MLP neurons of a small language model. Each row is named by its layer, matrix (up: input weights) and neuron, and shows model dimensions 160-255. Each number is 128 + 24 x the weight over its row's rms, rounded and kept within 0 to 255. Numbers have three digits each.
After each neuron's rows, "fires on" lists the tokens most often at its 100 highest values on Wikipedia text that the model never trained on. A number after a token or word is its count.

L3.up91:105142072124105139112166147135149125137090122130158127140156091135111135125124084121150088128126159141098119107085127134115118134105155100126156119119160129126148133155113064115128120124137141162079152143088159152109130124158112102166135159122137147103134144122142110110118095154098125154
fires on: " F" 50, " f" 22, " v" 8, " c" 6, " V" 4

L2.up324:107115108139137141151153132148158149124165184139147097085113103131140127151140145128166164135137103104098160124124079179155085110121183109131086103105152148125110114098129136130134155119146090139124101135109105130131149121150122146151137158111135119119092144116140134149154137120084129146
fires on: " –" 43, "==" 25, " on" 14, " (" 7, " won" 4

L2.up1037:139114129134138164093136118110164118124133162133131100107132113146082133152182099122142158103115125122110154145124169147107121146132145133146105119160135131119092148116134116165109161089134127146153117110135141110083143096147179133089158150112161103148089118122112143166150100085135152151
fires on: " for" 33, " For" 8, " where" 8, " when" 7, " \\" 7, " if" 6

L2.up719:122142158106105138091114148141112155117122126119145119120146149139097107113085108144132095134141145134159183107119102147117155141135122122115112155034133147124091087153133084136135112136096165138161103117146104136139163174105097148100115143151129114098143099051138131151134136189109131141
fires on: "–" 22, ":" 16, " x" 14, " L" 13, "." 11, " at" 8

L2.up518:139125114119121132156126141097131110119162099146123126133133112130120131120144093140128122138179136127158126124135168157122111125171153158114120108079150153111076119161135147121107120127119099138128135108144133132153104140148117132109128149122111158120059096100120149119134175204125116138
fires on: "." 81, " |" 4

L2.up540:097135101134119140094081132122131166136117114151163117108127154136103108146100122094173115160111151084120174154112120121131161115175146149107102148128092139168093139125127104143132149119130150131152111128135128146126110129174104105126107122153148099095150115045124110150117101155109093121
fires on: " T" 45, " W" 28, "–" 19

L3.up134:101124108109143135154118127153134119131103108184139186098112086129130161152145102102175128192128142135118117123149109150128174124147111146137151112112104144145143106129150135116145109124126184126140101105114176153098093128104128101148141094114158165144130148110147114075086175129116123127
fires on: ")" 60, " |" 6, "t" 5, ";" 4

L2.up1072:125138077128106146099128110152099160161115098164168143125126113147127158133183141114153125141094077106133131120121115083159106083133134108113088145106095133104135112100083100124136108171106140136115130130147136134147091104138141104144135108156135141133132118095167146083097133127115105149
fires on: " W" 95, "w" 4

L2.up1101:098092098103154120103152163172133114157116111100162165099128105114148144137140110120169139160129168116196124100113125132146142142149122121160126117106122148165114123154113138105181173157115135155134075119091127113141108142108140111091114157158138168157124092100185133122159108142117127162
fires on: " |" 100

L3.up509:099138113135147132122150128111135163132108147154125131113146077119113124121144153160161177067140114132130160136141066146122122126125181186110116138092110141112109144105120100119117142134134095126137138155111091134094171107136091107185074138115147128110150142094159133140148170161142102157
fires on: " 2" 24, " (" 13, " 3" 12, " on" 10, " b" 8, " |" 7

L3.up364:111085125122079122136127148075144116157115128087096132078142143127092144121136154078157118107160147118118179139118120143141071126112132121164137136110124149128098146115116117106160158134125109137143110099138149121124190146134138156136096143148110127141169126124126127133136143141097166143
fires on: " D" 36, "–" 26, " T" 7, "==" 5, "-" 4

L2.up1135:096117135095145129132165127118174085126133109113134167124098127137107121128146160146166110139151114112106164156072163131128159126135158140108151128149091153097099131140142117084138158187131145135127102100101147150165102126152194171129124156140176109135170117115173102091138120117131111140
fires on: " |" 49, " American" 5, " The" 5, " were" 4, " Native" 4, "NH" 4

L3.up670:141141045146130142088156126158138137103075104139159151126143084146164134101129121122121128163108109140139149095136154075155135155125167138129130169135079137116116104169159115103112104181131132146131148159140169114125145122128137104152164140160149125147161104106126137131142122084100147126
fires on: " S" 35, " s" 18, "z" 7, "S" 5, "s" 5

L2.up1202:144116146146141134154140130091131156116143077145142116098120085103135151112183080129144123102142126135145170157116127136154134094155135106150081089108136132115104132145116121130172116142079117121105121184095093097110085103129128140157125106163110121111107134104146131107132157127154080161
fires on: "\"" 35, ")" 31, "," 18, "." 6

L2.up820:107120151112116138138128148140140113118098127175172103082125105129105101145155173163146127157147133107127154133114102140116119135107181103103121141112134138124107098095144111116108134115081082124154089117101091138149094154153104140098140148153150095117091109135124101102118093160134107147
fires on: "–" 21, " inv" 11, " r" 10, " lead" 4, " t" 4, " p" 4

L2.up385:131136149097113122142123165082145097115156125135124154134125115134134156142163127134138160158148106146149120127075142159151099151117157116099123136127153141085111158142128138142114179141137146137131077135161164123090124125104143149133131149134129126121125124137116145118134125174106139164
fires on: " |" 46, " The" 5, " American" 4

L2.up1017:176098145104133129108098126090147153112157136119119122148124116145155114117057152142148134158136167122161143131125102124153123129124130137156126153117141153104037127125156141152125128161092095144158109161126092119117141138116075131093126124158152111127157096087108129176106099155104145127
fires on: "O" 39, "E" 12, "–" 10, "20" 6, "00" 6, "." 6

L2.up736:133120102106117088109137164128151097122106152114175111112110090135119102129137127087133159115115112151157188106113117157120088137105135110114103119125155165138120141152147156141125125137152134156135101147117161105113107119092133126141082145135122099108093063125147130126174160118123155158
fires on: " |" 59, ":" 5, "a" 5, "us" 4, "i" 4

L3.up1170:132122132145112122125169109148172128144139147120162128070100134126138170119136151104148063123143152072139185042144133150074127125132111124132113087140100126179098131199123142138143098112114111155087149093118133094105087143125143115120141135141132132159164131115138110110120092098113098155
fires on: " with" 28, ":" 22, " |" 17, " in" 8, "\n" 4

L3.up220:092123111145130142119092109132153107139125120120120096098117083129133168140120171151174147124161127137165163101137084135124160109174149095138093114100117144136093128149124144139142148105127117143118091182128134099151076131164143147126103157090097149130119126135128145106111181123135122143
fires on: " of" 46, " |" 25, " in" 12, " the" 6

L3.up562:121116118123132110146113148136159134113117086115138103099125067127099175132129133152152127185101123142145165089130107154141087109156129083087119124107137136105124092161149110150116133137122155154135125138121156136129114164161156180117145100140119128163146103091144152082105174127136116121
fires on: ")" 81, "}" 6

L2.up90:126172117121134107139117136127123135117167107110162122096128109125096140134129105156133144125151135110141142104112138203131071133119174168080128130093123144062107103166108137176120129143169120119156106198116149115078149166119155135139147152129156128139110129114091169186186134156141154127
fires on: ";" 22, " 1" 14, "m" 9, " average" 9, " |" 7

L3.up873:131178117132144156083113126150099140140133136170150114129129082122106139125109134190126138099154121127121186182107137146112090158108130163119086122133098137110118146170122101092085177151098068149124094128098093157133140152130149171098087136119155134150102123141144123159110123149113134169
fires on: "\n" 36, " where" 17, " |" 15, " if" 4, ":" 4

L3.up1103:101072074126107115163100133128112136101122126106126119111123137143176137141124129157171116127103122141160149115094124138133170131131152137137159083144084162143095105134156131105146147142129164127112131126126131134118120111077122128116071129109126147139137127108152152153145154142121155139
fires on: " (" 51, " Sc" 9, " Hot" 4

L2.up887:129116152112150137085135115114095112143121132130150143133128111140134176170141102121152149140119135110115132139126123134118142129123140149092138118112143143130096143167160151090113110131084130141141117136172124142131152148146090159122191144094132160088098127124128132106132171088123123138
fires on: " for" 28, " des" 11, " Los" 8, " Be" 5, " on" 5, " about" 5

L2.up1089:140137127104128141093144145174138078133091126170191129123118127135093124145086184136104106180162149114144149118121093137098126112149168147127154134102164142091140115175116121156126121176112165138167074150128132130137106129153140118101125097145187160118138128147131122082132157162149111115
fires on: " p" 23, " 6" 10, " 7" 10, ";" 9, " 3" 7

L2.up462:125108147126125121117119131145146124180146111143177114155148156142126104123110157152136113136124143151147126127110167151156172139156088124095125103125106137146118138148116033083156141170144148118115120152164099158136148142100158100127141162149113132107156107118152129128102139119116116130
fires on: " c" 17, " m" 14, " second" 11, "/" 8, " third" 7

L2.up1141:112134114112109136118153115104121135109138130151142108129122102137116153148115139163145130090116116132114117190126089141138110134182104136160148139131102167111117167132124107088155123120164139107106149130110165146153111134164145151144108158135167120163134143120175138135143132098120101163
fires on: " |" 42, " Al" 13, " age" 7

L2.up903:108114155116087135150139123137148171131149091157139116117133120118118090114135149160167153126167143145117167081112113160133114127090147110123128113102134142149128094162184084152130146131128154136110115141126139127110111105119137142177099114108109106082157117108134158085116140173152154164
fires on: "c" 31, " c" 13, "," 11, " ec" 8, " ge" 4

L2.up1216:116141096115099128120093145113139162148110107126154156086141082135104124143112112134132154144138110120162190181125096153123124117096164170105121113119117170098126060110121112172158140151138161141139082138107171114128115068154148122138125132116132147164127098078132150120136181165123125139
fires on: " |" 54, "\n" 14, ";" 13

L2.up1059:121130094130143123106136130176159101111106101107199139141143154151129118126150164116130102157144078109128101132108164066149110113131165122129121169112124142125123127129154107108132133154100135138084155110134171109100126165130130139151117134162123107116118119093163140098122126147114107124
fires on: " W" 58, "8" 18, "9" 7

L2.up418:142124127126112136106125124136098128118116116168126093095102126155115120153093157093147142143111158142134133103116143113135162125138145168120124137075153139137087077151110096117125154138092127151170105140137080135124135113126146116091118134120167131149122114073094133153095124139107142128
fires on: " South" 16, " North" 12, " T" 6, " to" 6, " Set" 5, " —" 5

L2.up24:097090095112134130123165131134107135112119082089133199122115121139083152148126179148154158173128102123136149176134103151157130177122108081167141107115120146117130165123125103087173140114103144124133117108133128137088115147148098139159113170109112177107149131134138133141141166137140151134
fires on: "ol" 26, " this" 19, "L" 9, " L" 8, " La" 7, " Mal" 6

L2.up1206:124132136111121109105167133086113115149157112143139142112126112144117143156177097153139133130083132136170168136096117136184152121130118141125101102102157167149086151178117095141173150125090154144146142121107129098126162105109145128130111118119110136165109097138154155146104159119127115164
fires on: " |" 72, "." 10, ":" 5

L3.up932:092129147112115129105150127081071150119151092180149111115140111144113139131138110155147094103164131106120157114085117135145154135161121139117140129131129164156131160129118133126098141134121128173153145189128145108105103132140135126107108131091156144144097139098109145095132110169131121162
fires on: " El" 18, "or" 14, " Mor" 9, " San" 6, " De" 5

L3.up320:112138132139145162145123131109098118108134098149160096126107131137154148166134122152173109094154113141096129123121134122138138174150125166102115119116111150109109155126132122155137130148155135110110149175135175115161119086160113146135118170109126169110143153110127173120125108076151142153
fires on: " |" 36, "==" 13, "===" 11, " in" 5

L3.up240:112073092117122118124128105099135115159128092151149132107143076138107146090134162147171125121119136093144113127111122110113116153171149113142142154097079125112142132100096134158124143152177144134139123140106173141138121134139178120141117156122184160102100118115129129118124150120133071168
fires on: "im" 16, " |" 16, "am" 13, "om" 9, " Tom" 9, "Tom" 5

L3.up1210:146145125102100138122146102158131106146116095138166145104110091124094123098151150210084131118135144105144197129128106128111114134071150143149154120136070118091117147114143137138113128124080119122131091126102135140145115144109121143181104147139170145137128095109158127080155107149135109128
fires on: " to" 20, " by" 18, " of" 12, " and" 10, " |" 8, " with" 4

L2.up1107:117101158141121152151153122115157116137146131102139108123121125148118141127161069152106107087100105103155115153081140148149115069114103116121146132160079148138101147130154071140113128135123084159131139127138150158104136170124144113132160162114127160116078138109154099079112162122124131125
fires on: "ri" 27, " Char" 10, " co" 6, " Bo" 5, " Bra" 5

L3.up107:094098140121126134134142146152080165145088157144167095145127109146134158182142111150136154143104145130116139144126070149119148156084151115145124091144114136103046140126119114114121144117108126157102085146151081110154128173143154091107144175127121133095149119132145119125123114089160126146
fires on: " de" 47, " d" 10, " y" 10, " di" 9, " c" 9, " la" 4

L2.up658:134073101114117145101135102122124138108147110135151137112117102138108161136109150155160159126086109136126138146129135147125148189159118093155111093136166148148115155115152103142141139114141146108105142116123177127108113152136167121141124152120149156139121130141113154118161151133106076167
fires on: "l" 45, "L" 15, "ol" 9, "il" 6, " Ol" 5

L2.up611:145086109147107127123169118162150153128113169148175132125145108148091142124149114127144159144100104093108140085119047145114105136126153129144115112117141143132098120139099151140109133126113151141099130136136106163140170122144092088118157130092143138110115120120151153136141124127092099136
fires on: " 2" 32, " 3" 19, " 4" 13, " 6" 8, " ind" 4, " 1" 4

L3.up20:125109135143118125147130134132114180132127108152145094125131102146106146135111114099165125111132148095097163106106141122115087102146129111142096134125132130166073129156133089123146134144077116158109133084126165124107091133163164130152156119170118146108134105130124103096144151114110147146
fires on: "-" 36, " ===" 21, " de" 6, "–" 6, " der" 5

L3.up484:134133122128143118102157122124129113132123124168157129121121114137118151093125104141129121115137115160106130136122119165163099127119135124119069165156107178095128175129095139128106141182143146104151098130120125125118101108113164141086122175135165119168146133133127115137152111138126106132
fires on: " M" 54, " |" 37, " m" 5

L2.up797:144103089134141123152139121145167080104121130136164132097135087132136165102150120166154133116100103121133151101156125151126158147133129123131129088119126126145129138133110152145130175100103155157126122146094112133123110126112110141138121139115142141117139118133135109150152154116144108124
fires on: ")" 57, " G" 15, " s" 9, " H" 6, " (" 6

L3.up1164:111125129121118127147178155122115087103134095145143143075110111109126148160139149139151159120138112157159138104135132134122157111108125130134096106091114143154106131122114156125149213137105128136127140119087144124133130146144125168084124161165112135154143103121178119161172132122121131172
fires on: " |" 96

L3.up865:148146088112113122104136136158102129080099156118146168111142118152146073119115099110126102186145132101115130114109110123168159139129107154144125119146113126147131159140110163142123148144139153170132127144113123126104137086112118124137099152110108115127120108109112159135135139102105112149
fires on: "S" 29, " S" 26, " M" 13, "M" 8, "." 4

L3.up1108:148141103149097132148169128155149116091169138112122124167136096136131128111118114132159106069168120065134171169105130130134104133131123138155093131147115120093147109142094083123134166144127130170127145116159094108100173166186133113147119133126120085118186114083157111077136085132145109174
fires on: " (" 22, "\n" 22, " 1" 7, " chart" 5, " Party" 5

L2.up718:136097113111085131116135118081102143132112124097171172152136121161111152144114131134127135078116136136132144143149105125127151134124177123136124107113158140162120162160142148100151084118143114122124119105158156139154143148149146169115141112118103135089137126101122141112176136124108138128
fires on: " N" 66, " n" 22, " about" 4

L2.up387:114105139131147125132122111134192107078171165165125176094106121133100178132116128129137123114163098087126133090132090145147122098133141080092061092143143146110137077119065132151145153127144113136141125124091104146138162140146123150115107148143116096127103110096177146132158116159147129136
fires on: "\n" 88, "\"" 4

L2.up377:131098108121126144137143129157163142112074095087119129087128141134150148140099139167159151122135146085166139126147078115111158126116135134143133139116112142118093131144148116136137151164068131172111111140105123117134101108125148152139149129102134133107165122115130150129117161125118113163
fires on: " F" 91, " f" 9

L2.up910:101121112117147113144117115128165153138087139127153131104136071143135120091103132126108125141120069096118118137097102143163134132130111130170075092154133130146093134117167141156174167150130140149121067128139118135104097152110143140103170122115121143180125119100114099110119139104137105105
fires on: "\"" 40, " \"" 35, ".\"" 9, "[" 4

L3.up40:132136125136100143123130148171142161130114160144139134138130116117093105124098139176149183151145134129107194139161138144111127149111159136139094160153157151112123142159111116111111128147092096156123101149118138135141181140119124119155101165139118132103109107102155138147149103142105117129
fires on: "\n" 33, ":" 14, " 0" 13, " 2" 5, " 3" 5, ";" 5

L3.up1005:124126120138125125123176140116130122130094137158169145125092135140107105100154131200115108124090142124105126172135103148157102151103144154162111121146103127117121181117097127087108106129123118149103126147140133082118145122134162126117135112094122113162103134133107086054144120139122120140
fires on: " the" 37, " and" 19, " l" 10, " of" 6, "==" 4, "\n" 4

L2.up89:115163092100097109147141152073112119156139127134107117131134046155116144136144111173143121091100139097159158106108123099174129163130142163122082120109125156130101132148152140166170128146135149145122128139117116108170125130159146134131098138123119167143119088110142164121085162132114156149
fires on: "." 45, ")" 17, "′" 8, "°" 6

L2.up1211:111120066135148141112143126156130107134172123114178142130091121127155127148133163114116091122210107143143149135117159158146143099140143109103151125117121157092081132124106128101115149102114087134092128184107141113167117111144173143126125163179121113137187115134172123114160158124149133143
fires on: " |" 44, " of" 28, ":" 8, " election" 7

L3.up1259:109099120122104147109152126119107140111071092141157151127158109116118102103100121127177106094137112102149150173124104119142168117140108124098139156135093141144126143140082106177145163170064140129118122129109115131149149110178118135159161126093101111122136115139147106122113098188127138149
fires on: "K" 21, " W" 19, "F" 18, " F" 8, " V" 7, "V" 7

L3.up518:129122101125120145101139130107100127123130066188155124103126113132123145135129152157124166104109145124154127146138107118132149136130105116157115130161119126126120148200126127135139115129060126157095155112094145109158100132108156132140146176119143133183117110151143155131151140081122140142
fires on: " is" 22, ":" 21, ";" 7, " |" 7, " as" 6, " was" 5

L2.up1094:120120075129132121146130092135146116132110100128137119095132095129128141095104126150132116106129128108129133153138066164177170161124118117155117092116130130146140127122103140127172131118158114148120109147067140142140093149159140112118142130093161130165105114096145141072149165128164080134
fires on: " an" 51, " \"" 27, " as" 13, " An" 6

L2.up347:152133135129135136101188131148176092115171146168147152140133090121148143153156146167119166130132103094111132091166171144096093153170139121098113116130117108116125090116098164167164167136129137109133111112094080138106134144108066161155134140170104149147140123145168169150104147101129109118
fires on: ")" 44, ")," 6, " with" 4

L3.up1034:146135143137130125137097137150110117128132138146143131086111123143139125137128119084155148142128095149160129092119127092167162110102100126116135150116122158087154087116108133173152141133091152122143082169102111120093121144153086129138136127135162122162151094078142162091147127129129176117
fires on: " Jr" 13, " he" 10, " was" 9, " (" 8, "Career" 7, " W" 7

L3.up675:098122131108127133080155146134167141127147133121144134160103118125140125128144162122118136145110156146168171143138120119193119094147147130122090151112156126135131142130096083124180121174117119126151161147085114097126132100139150089113154152112117123122116117139167153128124089088125133140
fires on: " |" 49, " million" 12, ";" 6, " role" 5, " Role" 4

L3.up257:131133127122105159139112118119127124118065163138138132123154109158151154150110144091150105138119133129122154098143085143101150123091140135111164148176096130099144122147126116155150100126136080149129109127159135087111161152103133094168125147139141128058129110110140091113127090112107124158
fires on: " C" 62, " c" 17, "r" 8

L2.up270:131121128129112124148170142142155106127125141115141136124140130151110111125133144104171103101109125112135129145146063145156130139131101123155152112141116143103103103147104126133128149106140132128092142147157098121093139136138136111097148132112149140092130109094146102122133107109091146122
fires on: " N" 70, " 1" 11, " X" 8

L3.up465:130092144118119125137121113106109160138120120099146153153103115150107144192108170176128179141147134156121159151142100128089111102141150125115123144091071161155115149147145132146134133123137115123134147171137139169128120145120121129202135174098112152095096108092114130157153099140107123133
fires on: " new" 23, " local" 19, " Iraqi" 5, "ru" 5, "ro" 4

L2.up908:146142101104110153149132120090137146124143122105087119154092125173118096148129161125132136092112136126166116155114119150119122112086103152194121138135145138122094114127143128186099159127109155125149119189159141128137124161158127095106133141122149167146125114097160122123151153160092148126
fires on: " National" 14, "ial" 13, " general" 10, "ational" 7, "ity" 7, " Government" 4

L3.up352:098145110118132121121136144096185130120141095133123110125102128139119159141154111134136104170110161142169169121109108158116174123158121157138123124091136153115094125124106137124124128125128156126151141113124129130099110108189171130175140168103135115127118124135145156098105163152137134128
fires on: " |" 29, " de" 10, ":" 6, " signed" 6, "oul" 4, "os" 4

L2.up264:137138101134144136151113142157125116135098121097188130156140130127129112162125136148158156151139146125127135108114100155175136157127142154119134119113138134102130116148102112128141158182111153146091122162154141120112148167107157145095120168187119153122054134141149110112160127109106071098
fires on: " 8" 13, " 9" 11, " 7" 9, " 6" 6, " 5" 6, " 10" 5

L3.up999:125162105136140091151152144120157159115112119121181118126156102104109140144161117175112127120095101105153148125145158155158087100126140094145108122113162123147090165142133113146136163162071105139098124129061091103103130148140141133156125121186133122164109119135117125124138125096142128127
fires on: "," 40, "\"" 12, " and" 10, "}{" 5, " ..." 4, "." 4

L2.up214:098077102131103132136128120135167109123100137108188116132122143143111155123144101103129196162167105132137181132101151159134117147119142136120109121140146146099104128118167125096137115095130093132155125146183150115081114145082145112160150130083138141095128125120104083108167115114065132141
fires on: "u" 21, "ri" 20, "r" 6, "mu" 5, " fr" 5

L3.up300:163135156125132128142129166113120105147101143118155123039135086133090108128155134187162092143107125100149124104110114112146161163138123117120133137150143151144087097157108123114149144139066135121165129093091139136135150087149136135122138121140094087139088091123144104122102141154178082145
fires on: " |" 34, " W" 22, "===" 12, "." 8, "====" 4, " $" 4

L2.up601:099172109127153150122135130100131147108106108136113162118141137137116117085209142134153126083109122114112146145138167089170092139173132083102131165141168141147110160151160119148108163139120100119084110133116123102165088142165147146125143139088109128092114117118109129114121143153132156145
fires on: " Mississ" 20, " K" 18, "K" 12, " Krist" 6

L2.up1025:141138120126090132150174147149157126100127136122146115141136132134098163121134100147136109142134101111122124155090115148148088137099132144103144142105122162078119146125081179172133100134115115138084170179146145083110137108160101128148149157136126119134164149111127126117158125131106101174
fires on: " |" 42, " U" 13, " 1" 9, " 2" 9, " p" 9, " No" 4

L3.up1056:121146112111103147106169121157171113136129149130120085159117112125117144184160140141165113156118138174144129143132143150085116160074140170139168109106108148111082109140109129123145165164106105135111122139140115134123112123087124136089121111154134122132115129113129084105082130126128168150
fires on: " Re" 20, " dis" 14, " re" 14, " No" 13, "As" 7, " co" 6

L3.up552:125131140115107123120093129106120129135097131154204117126134088115133132141096144178129157122122129151156125091106133151121135163169164149134097137141096140130132106129116122187181157139099096128129139158098108101102172166148109117148148157103104163136123124092109096115127082144103140151
fires on: "\n" 32, "|" 16, " |" 8, " (" 6, "-" 4

L3.up1086:112122168135130131107085107125083116161085100114159102097109137133140133112130126165154145108141127129176150157095142143111121125085122127147124144115160143121091111107129146121163143175108120149151091126137114109146199107098101101160131158133125110145152097119117094148131175153151130120
fires on: "-" 18, "'" 16, "–" 10, "X" 7, "/" 7, "an" 4

L3.up975:163120121104132126132116108135149138127127187150145129108113131126096104113118168178148134131104135138129141111131115134122126129128133161103146088149107140102154089139076088124149192148154108127128111131085088107104097104144138094109126153094173113158122108070112101132169143142173163160
fires on: " an" 54, " An" 11, " |" 9, "Career" 6, " (" 4

L3.up1000:140082142115078116143090124172102120137089110140162158125130135129114136162115123119134166141102139163153138183155156134149140130134119135130133119122076156159131167124107142105102133092122160136106139134100173123111097179080172184148133135127146133136157141091116108118141128121091100150
fires on: " |" 28, "w" 14, "l" 14, " l" 10, ";" 6

L3.up557:154178113134145140139096094128075134079112145114120104113140114155162165167102129157122084126126168126164109103120162149142156124113151128105141138155100155122069142157152104087119096116124106128120142148146121119132152146102161188096127160140120116173140113117176132145121103150096145132
fires on: " O" 18, " o" 12, " 100" 10, " about" 9, " No" 7, " San" 7

L3.up966:086128150133132126113131133091169129153119096134159117116137102113143073116132117173138114118104114094158119128128175154170129107140135128155096122154157124155113112106117093097160130168125104134125112121073101126108154102141139122100138108139143154164121097121169107115122130093133145099
fires on: " (" 42, "\n" 24, ")" 10, "\"" 6, " \"" 5, "'" 4

L2.up587:166099118137147148111146135126106166121109154144163100106108137119127110147143137134147112114130119114118155101131087133122124124132150107109078092128163149176092153131161134143119131104095105148092111095146106126129153150166166155132101187194133115099092106126166112131127153150113136110
fires on: "-" 71, " on" 15, " at" 4

L3.up913:120116145109134142132126135145131142119132114151131114107095094152157131150171125103166100129112146150120142102104083134154103161138159156130081130105132133097087127181156123162141144111105089136123112138158102150114127115133087129122121171154133131083121124130140113134123137112115083110
fires on: " on" 30, "s" 11, " part" 10, "ing" 5

L3.up754:133060120131154114102137102119145161091117140126148151134129109115137138132122129122119166096143118145136169102123192161148107077142129114102036110137151128135076102115135133154156143168111128142124148169141122102152131161171135162099109100149115118153137104137154125175127153152157102118
fires on: "\"" 60, ")\"" 8

L3.up872:133109080143098135092163154160113139116114110140125144111124101144153117111141120160159141146126167095148159149134097133156153141119184142136111145131128162104115135100112139063134129116128107148107107115114164109125085118170111152169123163077165122150158126111142149167157109160115101170
fires on: " L" 61, " La" 9, " The" 9, " l" 8, " A" 6

L2.up363:149110111114110136125141116116112098099124129128137136153145144130097135138139156120174133085128186150130132129136096123171125171068121117119156120136119145106101164140102113107150144110131110135107112123156130092124123134120154114089156187139169133133117127117117118153134165121094143174
fires on: " A" 73, " Re" 5, " D" 4, " An" 4

L3.up379:111130147109109138114130092136128160121115108124131163165146129131143144088141132112142177112116115094115127141129145106140124137136124143138096132137098135131114155160130062082163142126115206160153109091120155116114126163128110124109158137081139137161107119110122095117155126123102112133
fires on: " K" 17, " C" 16, " H" 12, ":" 11, " S" 7, "am" 7

L3.up1185:129136127102119136142103133099127166122104123134112153151128102129086103104150144186110125106143140097141161144145148161098116151128174129118109098136142161127096146153162121115130152100131153122109110132100096148153169162114119130138122175095065104141124118051166131154113104191108106144
fires on: " |" 33, "–" 15, " at" 7, " 6" 6, "'s" 5, "." 5

L3.up1106:116104121136131134114099133163124134103125113153148110095136108122113125167120142148150117140126092148147152151152150151134133097097109163164067124111094150134115099143097129153155161152147111147108143130116118123129100135140143153126129110133131176189091113165157145143144139141128110126
fires on: ";" 47, "." 26, " |" 8, "/" 8

L3.up204:146094092127133124132179127145127157091123135132134150081123093120111172087141117129175129122135141119106184100128149158139097140147146106114111149132066155102137116141138103116169099104088117145072138120110160104177098092120106141216129156158143131112122108131125149158151134136104105166
fires on: " |" 68, " f" 17, " −" 4

L3.up238:107097160108119125112136108175123130106098137139126126143101122137136104123156141121143100129104159110100121152120122109132103142145118110141119110095058139092120109172119086145141156111080128154131076139131136129091082160156152091165103133097112124098102107152109115156145140122153157118
fires on: "st" 36, " and" 36, "th" 12, "c" 7, "C" 4

L3.up323:084126133141152107140137142148131096161137119117215163137135112114151165153122117099123126170129181132091108125151129173161119134119108110099134095123110126163124101176111160107129115105143128149145135169129145138124107113135142120093158143107085122141136140126127118143153147120105090100
fires on: " |" 35, "\n" 7, " h" 6, " a" 5, " 0" 5, "." 4

L3.up944:135057083151103132129178150136144143110105109134180117116143086153123166087172100143152137161126140106171162075104142115115113146116139128140131138131121137143118152173141098115161144111117157159113120138107120118191115081143113140142167114141106114141158118128110137152106122120083096127
fires on: " F" 45, " f" 44, "f" 4

L2.up637:140110102136053121067126107153174085109140096145151175129149129155104144100134118098122146116117083114135153137132101087145090164124126101131118118139096124131131121155138098135089127149142172153153142118122154145092152094107144152139150119083150131137120098076109149080131105115103120139
fires on: " L" 45, " K" 14, " R" 6, " S" 5, " H" 5, "in" 4

L3.up612:092134087150133134142168149169125121129114098156135159167114134126099138079141196136141129107123153138143169104135111143131121116161135107156099111141090143116132110148145092105116142133107128138120061136086096118160101141145155115147096148172119140143104107152143123063098111122139073107
fires on: "," 21, " century" 14, " year" 8, "s" 7, "–" 4

L2.up602:133068106169111114148156117131152128084107089199166132130134075122122129143140148182147139134083097115133153145147089154140138109100173159154105091109108148112128103123101134127122152094122100143110139153088102121122140125168145135143111118122132112132092135111158149113119133097149109128
fires on: "," 33, " |" 22, ";" 16, ")," 7, "." 6, "\n\n" 5

L2.up1099:143123105136136126101093120132177162112095152122142159092133162131128095096124113098164112096111147111158163113109107137198138120134116123113132159145123147148081103151128096082148157149143155153152109086122075117140111113139099154122089128136164123077168120128114130146095139132153112132
fires on: " G" 57, " W" 8, " T" 7, " B" 7, " F" 6, "g" 4

L3.up1023:123109141116121158094117137145129132103146157173135148147125154162143150153153145108109106155142127125119161163143141161098134141121122115094114122128067139153105083129099087122099153169098142145151142117108157153104128126109180184114151152143116108114129113099114126092071084136113140119
fires on: " No" 37, " Go" 14, " Gr" 11, " Br" 9, " Re" 7